config.yaml
n_kv_head: 4
head_dim: 64
tie_embeddings: true
init_std_qkv: 0.0244
init_std_o: 0.00545
lr_mult_up: 0.96
beta1: 0.95
schedule: "wsd"
seq_len: 128
doc_mask: true
MLP neurons of a small language model. Each row is named by its layer, matrix (gate and up: input weights) and neuron, and shows model dimensions 16-111. Each number is 50 + 12 x the weight over its row's rms, rounded and kept within 0 to 99. A neuron's up and down rows have the sign that makes its largest values positive.
After each neuron's rows, "fires on" lists the tokens most often at its 100 highest values on Wikipedia text that the model never trained on.

L4.gate184:41 76 62 43 35 60 48 45 42 35 31 60 47 53 55 60 48 38 39 56 59 48 56 46 42 57 48 68 53 40 41 55 47 51 56 53 50 27 42 52 44 39 61 65 50 38 67 31 33 57 42 43 45 31 62 71 45 54 42 51 66 56 47 49 78 65 57 56 50 35 56 54 72 61 53 64 50 36 71 60 57 61 80 58 47 54 60 63 65 47 30 50 48 38 58 25
L4.up184:43 65 68 38 33 34 53 47 38 34 59 32 50 43 50 55 33 57 52 73 67 37 52 62 40 65 63 47 60 42 55 40 49 49 48 41 58 31 31 44 54 49 72 36 34 60 42 63 34 54 50 27 56 36 38 39 44 49 56 52 49 50 58 31 65 45 40 53 27 65 44 47 52 61 47 34 64 38 49 71 50 69 68 54 64 51 56 63 54 51 45 55 45 50 63 52
fires on: "or", "q", "it", "ft", "ut", "ong"

L4.gate865:37 45 52 58 61 36 69 45 49 54 69 43 54 43 51 76 59 46 47 79 51 65 53 52 68 60 36 51 56 46 75 70 56 71 39 57 42 62 46 59 65 46 43 59 53 59 49 30 58 53 43 39 47 67 47 56 49 51 51 52 70 23 53 45 39 68 33 56 62 40 54 41 55 47 62 46 48 28 72 54 51 34 33 63 45 37 73 60 37 54 52 45 46 30 46 49
L4.up865:30 55 56 63 29 42 56 62 52 47 57 31 56 46 47 76 57 58 46 39 54 14 44 53 55 57 32 57 47 78 73 66 57 61 55 59 72 38 50 63 62 49 47 42 44 35 62 44 48 51 55 49 40 67 54 64 58 37 60 75 54 53 49 64 40 58 41 45 59 60 34 64 40 59 51 20 65 57 41 61 51 47 52 40 54 34 37 50 44 57 46 47 49 36 45 70
fires on: "t", " (", "h", "ul", "ell", "a"

L2.gate46:63 53 41 59 41 63 34 33 42 49 47 50 37 34 43 49 45 47 65 59 63 38 46 26 72 45 49 61 31 60 40 53 39 42 49 36 37 33 48 53 63 21 43 57 53 60 47 61 42 57 45 57 44 42 59 57 50 41 66 47 57 62 60 44 39 58 36 50 42 46 33 74 41 49 46 47 36 41 31 62 43 52 55 52 53 42 54 47 44 61 35 44 75 47 62 63
L2.up46:71 61 29 51 64 71 43 55 60 36 57 36 40 51 57 44 62 58 20 40 40 37 55 62 54 61 51 49 62 55 65 61 48 43 46 35 44 57 54 53 51 55 56 35 54 38 35 38 58 51 42 58 51 30 43 69 48 48 48 20 64 43 44 35 62 55 24 60 37 57 35 47 73 40 62 49 50 54 44 43 49 55 50 46 70 36 44 55 48 60 62 63 60 61 55 68
fires on: "9", "nd", "r", "ive", "y"

L2.gate478:51 33 48 48 53 43 52 62 70 56 55 68 39 39 60 45 39 50 50 49 32 59 54 51 33 51 50 39 54 42 41 43 45 43 56 53 46 44 81 35 48 50 45 30 44 30 58 32 46 40 40 32 56 56 46 42 64 55 48 46 72 48 48 56 45 44 38 76 41 57 67 49 17 56 23 48 47 68 48 73 38 58 38 53 54 68 25 50 68 50 44 67 62 72 60 62
L2.up478:35 35 51 30 42 62 58 64 52 69 62 49 56 39 48 32 33 46 45 48 83 26 22 58 61 53 24 12 50 45 26 36 31 57 45 55 55 63 46 64 59 47 85 50 52 40 50 34 60 54 45 37 34 58 58 59 58 69 60 38 42 67 67 50 54 37 60 47 49 47 74 45 48 50 46 55 67 43 37 60 53 45 44 53 44 54 73 64 49 44 61 48 39 60 43 62
fires on: "r", "j", "y", "aw", "h"

L5.gate300:32 30 46 38 65 33 54 62 59 53 64 23 33 57 63 58 53 39 61 57 61 52 48 52 41 52 41 46 76 50 43 65 41 57 47 19 51 70 39 40 45 56 43 32 47 37 43 47 58 53 56 61 55 80 44 41 20 36 30 45 53 52 56 50 43 52 56 40 61 41 34 54 75 58 58 44 48 46 45 51 54 60 52 80 54 40 39 44 49 62 52 53 67 43 25 76
L5.up300:54 50 25 59 44 36 45 55 46 59 51 39 24 58 48 50 59 49 53 52 72 50 62 53 54 50 45 54 51 52 64 44 65 49 52 55 36 62 24 58 58 49 55 46 53 69 44 30 47 52 48 59 36 85 70 38 58 15 53 60 53 65 48 53 45 35 48 48 65 43 43 52 66 54 43 26 30 50 41 44 41 41 51 51 36 59 44 43 52 65 59 45 66 37 56 58
fires on: "a", "id", "e", "t", "iam"

L2.gate718:40 30 50 25 55 33 54 54 44 48 59 63 52 46 48 53 46 50 54 55 76 33 16 53 60 51 35 39 37 34 49 44 53 46 50 45 68 58 55 46 57 29 66 48 40 49 58 27 48 62 71 50 59 51 59 55 52 51 44 46 59 40 24 49 56 56 43 53 57 30 58 44 56 56 35 42 34 51 31 46 38 60 45 38 35 74 52 39 64 38 46 68 56 72 67 60
L2.up718:56 38 51 47 52 70 59 41 53 64 59 30 45 53 51 39 44 45 65 46 54 68 42 65 46 70 45 25 44 61 36 38 44 61 49 43 36 46 47 59 57 53 59 53 65 46 47 53 34 64 50 56 60 34 38 38 59 26 68 37 62 43 43 30 43 20 69 55 35 37 57 36 34 54 58 53 41 36 48 33 71 43 27 35 58 59 43 42 43 22 36 58 59 47 65 53
fires on: "n", "h", "r", "ers", "s", "ort"

L4.gate176:50 72 62 45 67 43 61 28 51 62 38 57 65 24 54 46 40 41 53 53 51 54 57 54 45 44 41 46 59 56 24 58 43 60 51 42 43 70 62 41 41 45 55 46 48 69 52 54 54 46 37 58 38 59 37 53 72 48 47 49 18 31 65 46 40 42 52 21 29 70 67 44 60 25 50 57 42 54 52 58 54 41 70 55 47 62 58 54 50 27 59 56 57 34 58 65
L4.up176:60 57 49 55 47 51 38 42 62 49 57 76 43 30 63 55 38 44 44 60 35 58 45 35 72 53 46 50 63 60 33 46 29 42 47 64 52 52 52 60 51 42 41 54 49 40 65 70 48 56 40 66 71 37 38 52 85 58 38 44 59 33 65 57 66 30 63 23 57 48 54 48 50 50 57 51 50 60 43 25 49 78 54 40 32 45 49 65 45 42 56 53 54 55 36 50
fires on: "\n", "==", " =="

L5.gate211:55 52 35 64 30 57 52 45 40 38 54 58 47 35 47 62 25 54 51 56 77 74 46 41 47 45 39 33 45 33 35 43 62 71 46 57 36 56 53 51 29 36 59 44 32 43 44 57 44 42 61 58 47 65 72 49 51 55 39 42 33 45 69 45 46 51 55 48 53 46 48 79 50 44 44 48 51 45 61 37 49 52 38 67 51 49 70 69 47 47 53 42 43 38 76 36
L5.up211:49 51 53 45 42 51 57 56 41 52 39 30 40 59 42 64 18 61 49 73 48 62 42 71 64 49 71 30 64 45 59 47 47 45 56 58 63 43 41 55 36 47 69 52 43 27 44 37 33 35 62 53 63 35 45 49 63 74 55 42 49 63 49 66 32 40 44 36 39 38 50 68 44 55 42 58 59 52 52 47 55 65 50 72 59 47 46 73 49 48 65 53 49 42 51 26
fires on: "it", "er", "el", "or", "re", " by"

L5.gate213:50 64 49 63 58 27 48 48 73 52 51 64 68 45 62 48 18 39 54 56 53 42 55 46 35 44 26 54 54 44 49 56 46 39 65 36 36 61 70 58 47 49 55 31 60 55 47 49 50 32 36 54 41 68 61 48 75 62 47 54 46 47 45 39 39 44 70 46 39 49 63 59 60 48 55 46 42 47 43 43 49 48 54 37 54 54 42 61 73 35 32 38 29 54 44 53
L5.up213:35 57 57 51 30 29 58 46 62 51 46 51 51 47 41 26 34 42 27 50 60 35 62 31 58 44 38 49 33 59 47 38 64 48 59 30 47 40 58 48 54 49 42 21 54 53 59 30 48 51 62 56 67 30 56 48 69 59 71 50 57 57 50 38 36 34 62 30 44 57 75 46 59 46 83 33 46 56 44 48 36 39 58 55 63 47 52 34 79 58 42 60 33 31 47 48
fires on: "\n", "ied"

L5.gate565:59 60 50 55 42 54 45 45 56 36 65 54 39 61 52 31 49 46 39 64 30 76 55 48 46 54 56 58 37 52 48 45 33 36 25 29 48 53 71 47 53 66 46 41 34 45 46 72 64 31 55 50 50 42 38 61 56 34 35 64 52 56 54 58 55 33 34 68 37 58 52 66 24 57 29 60 21 64 32 68 39 32 41 55 54 50 57 52 47 58 64 53 58 51 47 29
L5.up565:49 47 56 44 51 67 57 46 60 75 53 50 72 50 61 59 43 53 63 53 33 53 67 49 75 42 63 35 29 51 42 62 45 66 61 33 54 63 38 49 55 46 65 28 49 36 20 75 37 44 70 52 45 54 73 47 44 63 30 50 55 47 43 75 36 57 55 50 51 45 40 53 32 34 61 53 47 60 33 41 48 29 44 61 58 40 54 47 43 47 56 38 44 55 46 63
fires on: " that", "r", "du", "b", "h"

L5.gate131:46 59 37 50 55 45 35 35 56 60 53 40 53 57 44 49 27 33 47 41 67 40 59 49 54 50 57 46 70 33 61 49 31 62 49 46 55 66 54 67 33 52 34 34 36 53 50 41 54 37 39 42 57 55 51 27 63 52 41 57 59 56 64 50 41 39 64 46 58 63 61 53 38 49 45 64 49 58 33 55 60 49 38 52 50 53 52 45 60 33 40 56 31 55 39 45
L5.up131:40 50 48 57 59 61 30 62 68 55 63 38 48 55 52 69 74 65 47 64 56 22 42 39 47 39 53 46 44 24 74 43 47 70 46 40 38 46 54 72 45 53 25 52 46 54 46 43 44 59 65 60 64 66 24 62 58 33 45 47 43 53 51 57 39 49 59 39 62 50 57 34 47 48 56 70 43 42 25 58 53 70 48 50 58 58 62 51 39 32 37 56 42 45 52 57
fires on: "us", "is", "a", "i", "s"

L5.gate621:50 15 53 80 16 40 42 42 51 58 44 45 25 49 39 59 32 54 47 50 49 44 38 59 55 61 70 28 45 39 60 47 50 52 47 41 30 36 47 42 51 50 57 50 54 69 61 47 53 31 34 57 48 48 47 30 27 54 71 42 56 41 72 49 73 37 51 60 75 62 42 56 78 55 42 63 52 66 51 59 40 48 40 53 49 48 48 37 53 61 58 55 42 30 43 34
L5.up621:69 42 48 43 47 41 48 39 60 48 59 59 30 41 41 70 53 64 17 42 32 45 51 59 69 44 68 62 52 14 53 47 50 54 42 61 38 62 41 50 74 48 57 47 67 54 72 33 39 36 66 56 41 59 48 55 54 46 46 44 47 49 58 59 48 33 40 42 52 57 58 40 49 51 59 43 43 60 62 70 56 65 48 75 47 43 50 57 26 23 55 63 64 51 38 28
fires on: "re", "he", "ar", "le"

L5.gate547:62 52 56 17 47 47 50 39 39 47 48 41 40 25 49 68 51 61 37 37 63 30 48 56 54 42 66 43 51 50 52 61 34 37 26 40 51 62 54 48 65 59 37 45 35 65 54 55 46 64 58 44 57 32 48 39 40 65 60 57 40 33 59 36 53 59 61 52 61 55 61 57 66 49 56 60 41 53 30 73 48 34 57 50 46 54 44 31 61 66 51 50 61 58 39 54
L5.up547:55 52 65 53 55 39 44 36 57 34 36 44 60 37 48 87 55 70 28 50 78 40 41 55 33 53 57 41 42 49 54 53 42 34 40 51 48 45 38 48 58 47 52 43 53 61 47 37 50 52 46 53 58 45 63 71 44 78 70 53 38 53 54 51 37 44 58 63 53 43 56 83 68 55 61 47 53 67 33 51 45 43 42 36 45 44 34 32 50 65 33 57 44 24 24 55
fires on: "uc", " he", "g", "at", "ed", "es"

L4.gate279:34 49 59 57 67 45 52 32 25 75 51 48 51 65 37 46 35 45 38 42 61 51 22 50 52 70 48 50 60 46 73 34 67 54 51 48 64 45 42 38 75 64 50 55 48 74 53 60 48 65 56 43 30 63 46 46 59 47 47 63 70 47 38 32 54 41 33 70 69 55 51 38 26 32 25 38 54 38 57 49 61 30 36 63 45 56 68 45 60 39 59 39 64 60 29 42
L4.up279:58 55 47 68 52 70 53 64 40 55 45 44 37 54 62 48 62 48 35 77 43 25 30 38 39 39 61 71 57 27 39 60 76 57 54 47 39 63 57 67 57 08 53 52 53 32 39 64 38 40 76 51 53 61 48 56 67 63 20 56 62 59 53 52 52 48 53 26 39 47 55 43 47 32 59 66 36 37 49 46 75 59 42 58 45 32 47 47 43 41 59 55 53 59 52 63
fires on: "le", "s", "g", "us"

L2.gate350:70 51 50 63 64 71 53 57 53 18 41 53 59 48 54 60 44 25 57 67 39 62 51 20 44 41 69 21 62 57 45 52 39 56 48 61 55 36 43 66 52 55 44 64 37 49 40 61 55 48 45 50 42 45 50 35 48 57 42 47 55 38 54 43 47 51 54 43 64 52 51 42 50 46 22 59 32 79 44 38 43 49 53 57 43 67 38 37 52 56 49 42 43 76 21 67
L2.up350:63 57 26 54 73 37 34 40 56 42 61 63 70 44 56 77 40 51 51 54 62 45 59 41 42 28 52 56 54 52 39 38 49 38 43 70 62 71 55 38 43 33 41 67 51 61 65 44 72 44 46 52 56 71 56 34 38 63 44 45 76 65 41 65 28 34 48 54 48 54 45 55 65 45 51 60 41 71 27 51 45 59 57 28 50 42 38 44 46 52 39 37 56 19 57 29
fires on: "es", "on", "ich", "os", "ok", "ed"